config.toml
num_hidden_layers = 12
vocab_size = 31995
bias = "qkv"
init_std_down = 0.00938
weight_decay = 0.081
lr_head = 0.00885
decay_fraction = 0.755
train_tokens = 1673000000
MLP neurons of a small language model. Each row is named by its layer, matrix (down: output weights) and neuron, and shows model dimensions 0-169. Each number is 500 + 25 x the weight over its row's rms, rounded and kept within 0 to 999. Numbers have three digits each.
A block is one neuron, or neurons of one layer that tend to fire together. After each block is what it responds to, as a language model described it from the Wikipedia text at the highest values.

L3.down1351:433531520476501493483485458468527520537477496508517463521532506506457452496530475487522512470456505491491501485521520503501518499551527510511547517546536486515533520514484530515496516524491456526489456461461487483465507475485497489516513510501488489498517499480488508490507499493484544468485452514468505524500482500458455497509470525503484519539490477491480548484514511492514486529491457486512496548531542498518467453544488531494463479466473497540487514530535539493507486489488488504515533467530485521484488472
Reporting/attitude verbs after subjects. Main verbs right after a named subject, especially verbs of saying, judging or believing, such as called, described, believe, blamed, claim, complained, in reviews and reports.

L6.down171:510516509457501499507476501473518542539545513477557534507485503523472517524521512502489471498523498502488532469469496487491459507496461498548498492495518506475488498516487474522403498512500477476500505498445514473529519498513531433483462495540506491504508449531510500512515520459510501462534502519486525524542465472524518485490483517494497472514534502483511526528478524488483484516478486463480522504522463518563565458548465480491527455524465522486491443483489521497515511546484468487476540481484396497521525564
L6.down187:487513535515501496516438511482513488491553519505501492503480547492534514479485475537505507525483514529492552535489527495488486513503464543484522518527491523501515526481493532496510512479500520506489536502509520489511513513440521513546480494484549499472512468484524466479524477519468476494510510470489492512511494521534526479508499464511481501505500491505535513478541487489401505514489515569502478539477489476494514465503500560488466486505500518498531489516547516489487467521471487498485504472490387523496508497
L6.down503:489500506510483533480503490481515479510514492524483423453476491506480511482494528492533485459518508515512516483516495488490478509499535501474509480494511502493511519508507502493480500499527493479505506481482479488488539500527495496484492489532485519472543508531467495467549484481442511503463500497494474459501519516489509480540493431496535502550472474553515513464466502489467468479524493514500482532502519509550486511532506505530482521505496472489482484513499493506473536506514515502511514468523427506481432504
L6.down596:506502492500485539460480476546484510512487479528485500528486522449472450475531483493518463509505501530456503496558484472500487528486475485536498501501508464495488500498525522493484437536499512479467472468522528506508514521511521486496489541435491548529460535523510487489499489495537524526480496470498497517509493475514514496531517469504481522552494523473462489511490513516522516524482530498535531509483483499512431488518468509517486492485483470506503517471489514526474533509500505516544486506472534548510526491
L6.down899:474517477508452522561495505486493539494479464520429437497493518519491491470530531487515491453485469497462529492536495470487510520491525465502532480500493490487490509514488486502495495505509487505494525468525440534484527521517517520469481519514475549472500480463517523457501489518472551502521449538521492471507514498476483438514525488485516544466423512514501508497505520469527501550527529489536497475526535522516515482532540517499491478508471498494505494483498511467460508535485522502541527494499387529497481497
L6.down900:467503490502470497551488497499523491572484483506479476488514479492469516487536486521499515485519458546544500464509483508496502487483440457532495509532510519538498508498509531520515495506492505484546459478501488525465478494480526506469507531486490451476519496495512484520491513495480491446494510519486469499462547451507492496521505485460490495484485564538485544523479572485477490520507509495471468528515493504514508474514528527488503535503499476514514506494486512489516493519507477520491480532485391477508503453
L6.down1170:503490477546486473542471513515531468581505461500473461540499506486526511481527509525514511471487525513509519519523539521475447502459508486493490498510527503506533474468472540492495527509540461501506470477544476495490498485491502517499495488507486494494507448526547517528515491534505502499498485493512500541514472486537512482523506532477534477506483479470442497511474526498453494508539507509464499509542531547493483509528498480522530492501526467522494530478506519521512519524458457492502522452508410456513497518
L6.down1827:534503491528485454492494472519491521510490473489555448515461475501502495491478516477459509497466498454524419475502505485520516513519461518529475508509525512479505482484499498482528533535495551501448532506446475504505540489487469499524525515467508466472470486497543527453483530482514519505478498502526500497509495512465482487559534505512475490526500507467470481471506507486561488454528508476485473488521439459511508512462507517507500460459502508518492491519485496478520523473506534523502489484508411489488521489
Clause-introducing conjunctions. Subordinating words that open a new clause mid-sentence, often after a comma or reporting verb: that, as, because, if, when, where, which, said.

L4.down137:446464500511499527541496483480522474460507500472428470525619492478512553485533508525504457527525488497489482444500489503486476509526498525500537469512524498478493504532503564533471514531544521497504577524489501497505528513503497536466504488505475508502446487490537497510501506503476542489494466515518462515497494509471496527481462460531526531492511509461506517504466544491491512476505494512496529520509534503498449512483479506537471503498509512478499554483502529463459505476514527476501527494491336496483514506
L4.down217:491510526535480495535482535470564526520536475505501490497514474493471510475498479563530431508511478519525530486511516470508460499506480583487512472496491547527496544518476538517557560542490484515490492474491502450540501483502521487504500497489474461519487493496549503495494488479503488448472448470525484516524474496529499463498523503473516508559484492455457525461496568493502563481494439523515546504516514481537484503495485517480463501512479482492507538489462506512463508532471521480470546512473466491492555481
L4.down395:505519487529513507508512527506470495518440523494537496523484502529509529462488514477455518539555518500495520461554522481551472487494520457460481520493495502543456529499574510477477508482487510459498496470522489448526474501530529529502533504517489522502456529490504507528486517519520517500495495497487462501467504487488495490497481494504482537484498547527490472514504466520507515496538522499540466437482484474475498490523503498476491504537470473501470512537460482509505512509499534487503454487501351495496494521
L4.down1234:509484498486497507480491528519481478499469492504497544537465487516549507510564518554516503499511473557482517531498459542500491492495495466482463484472507515513485506513492460491519496509518508475557494443495546485524477509511510483504487488505473533497514514536500508498482506520499548478468488449551486530546488534504523497454461512495498488480521531535529544519505515468519496505484513499501488483534534504535498501472501494477455492497467498542467527542482483502505527515505465483486530497451421500464508481
L4.down1262:518442514516513508540463486476471486476519491485490503496508447497494497503487474478513546503490496518490478509497516509492501491483495471513573495511512522481510496529511552502476488498527535477494478492491485510450529498460513533503492475476492523480514484497523509502512509501474483472522469489513516535519488515465511511513477475537514487521499492485522540497521470519537539535542547494512502507531524485489491527499509506496535496503504483497475511514532546481469499526483499522513483457496314544453494465
L4.down1852:501519468436470529520482498515529541544498496471491478522463550468510526481459509517490463491482471528460480526443500497483523475521538455534502525458486467487469498497491525511546508510490488489469512542548514475521541505498498496500506475447461483465491484493504527467500498543541480485476452489526485464504475504527472464506468535483462466521475527448470478510545498475511514515477503545475540505508498479489504488505570468487508526465487476473476504470506515514547504513531448473532529499511582506463488503
L4.down1895:524485448469520501505505512504473527421491482478501522491494508485514491463478512522509510512533495459483489507530527497488485524553519446544502471497507506484494489496483485506494502507553448510542555485483483442478498480495479499478523509518495488524476495516503474495510548505472519522490479486491471508489513533508494504503459497497482521511488508490508481530472487480532486495522504538491500467490520451485510490508515464502500509518490533476498489508507506515525497486468461479514484482523384533478509593
L4.down2006:493469516516483510505475453486511518472488475487459516522481499481523507498523466523509511500521430501480541476503510521490496547513517522536524526540527511495530473524471536524507519545507496523502498500525481442543521491525491496468496494457526475467481498490543507509494504506494538501494463506509433538475492482490511486462491514487498482482482477516496490491473504490515523508491520481559497556517524511523534499508504511512493457483486501447434524552502500489490501511470468496535528473533309508517487515
Reporting and speech verbs. Verbs of saying or revealing and the that after them, just before a quoted or reported clause, e.g. reveals, saying, notes that.

L4.down335:510461482476498529492508500498496489454508509501503486491534483506510482483506501487484498501542503499499478503502520463461508490499499514494505478471487503479474474513524521509499518529482506502464526514503519517509503522501511516516502524507512485492491489520508470499519503489493480504503526502488509494500477486506529534477510479471493509493521522454522504521493520520493492511506478505494505511491501520501510483487504492513487504490502494501490507499507511480482504481506504480508395500498274488479507523
L4.down558:519492446521504505451528463537490551606494505515456534470482519463491464501524530525503518514538500464507461445519498510478483530469488468487484473546502502506470477526485485502511528483505511495471489469506502524473473488503509470477525499520502475493492492502499486537452515514466526469506503472460444517482489506534467495487508501517479498463520510540493481505504515509478513530501509536510480514467478507483458487462476531499517518539533520488499533516480474490512544476521500482470472497488499487500501512
L4.down962:513510509533474545508481463490535503560446521519483471476472500518481485502497494510524491509517470492496518469497492539508471547472446489507500510535491507479498517472513458482503486454468474489463476491499490501514494486468484475502519508529465510508523502516499515475436513476510468505499483475505538484535514521471493486486538501514496484502499517557499483483490475469492485517507499520494529528518502507494491458476485510473493467496502466530500518504531463484526469488494477513521480525437584470485496490
L4.down1328:442474520499451499509510519481511546519447475508470505458490496513518491520540516504510498485515508520501509519441484524528500504481466523467544499527552500537481504460476495501476527481539471525456540468533534488462523492491461471488470531488532501509525499523548466516464506492461501470468491502510536496500490529479483489469584509519518496460506506501514476494506503511495477509508468506505539509505464554508513487467479537479491527484488457457529481516511488431473470509520475474500465490489529538491492509
L4.down1356:508512490521492542489472475505487445492435523489491512482474504520483499510502515523497497495502508504507545492477488578543487519508489500493474537493491484503484529478518477524522484483476510535478501496469464489550512515496483511480499471502448463465511532498508547483489495495510499493491517465482510448520526497456482470492490537496474487482475538499495524481484487455525460548526514498502496525513515527489477476520534502479522492479503473516493479467521447496539476509510473510499480503458579506456523499
L4.down1645:482484491542486478501487477471533546529520463485494515506521467524484493512505500546524505528473491506489495514475502495482530536476452510499485486470496501491495483491518497531504528559487499561474525491527536490465530504516472485475485516508509491519521527484535525466539518512476507482506484473524523471454484517470505520514527487459533516500487473498510492506476493426467568519484461521506528517489499492506495478490502509506474545490493530533510503517484482507512541473474494526530477533519546526514462517
L4.down1684:481497488518441515499500435508498475498459477502489468480507458526529506527457505502519490499470517513495525503505503522520511513465521463456527502492486492543500508477483463505509472503515501490507499436532526524481525489537498513500520515447468469521515508471512515505424488484476509460430473462470521495527517531505495501494537521492536475544516509493488499470495481522488495478531471492513488507471499489464504489490516482494493534521488497485480535508488497520516507462489450521500475508499661514510471499
L4.down1966:481444519523493497521518498548505475448536513510477502517529511491562493499486482510526515512528483474517532465489478510538479513485486486468524504456540496468506446498477538505505553493490482473488501472486549495500538471494487505507511496448460497552506535519529542520496522469486474495498522489520489514494472531446544530523482461495498530533495523505519519493507477478513553518486508530470498526501461493520485460499490505488479508486520471529460518504479481508466485477491497517465512516504350506521508458
Opening quote, dash, bracket. Punctuation or a bare space that opens a quotation, parenthetical, dash aside or number mid-sentence, e.g. dash before "it shows", "a before demon child, ( before 1/3.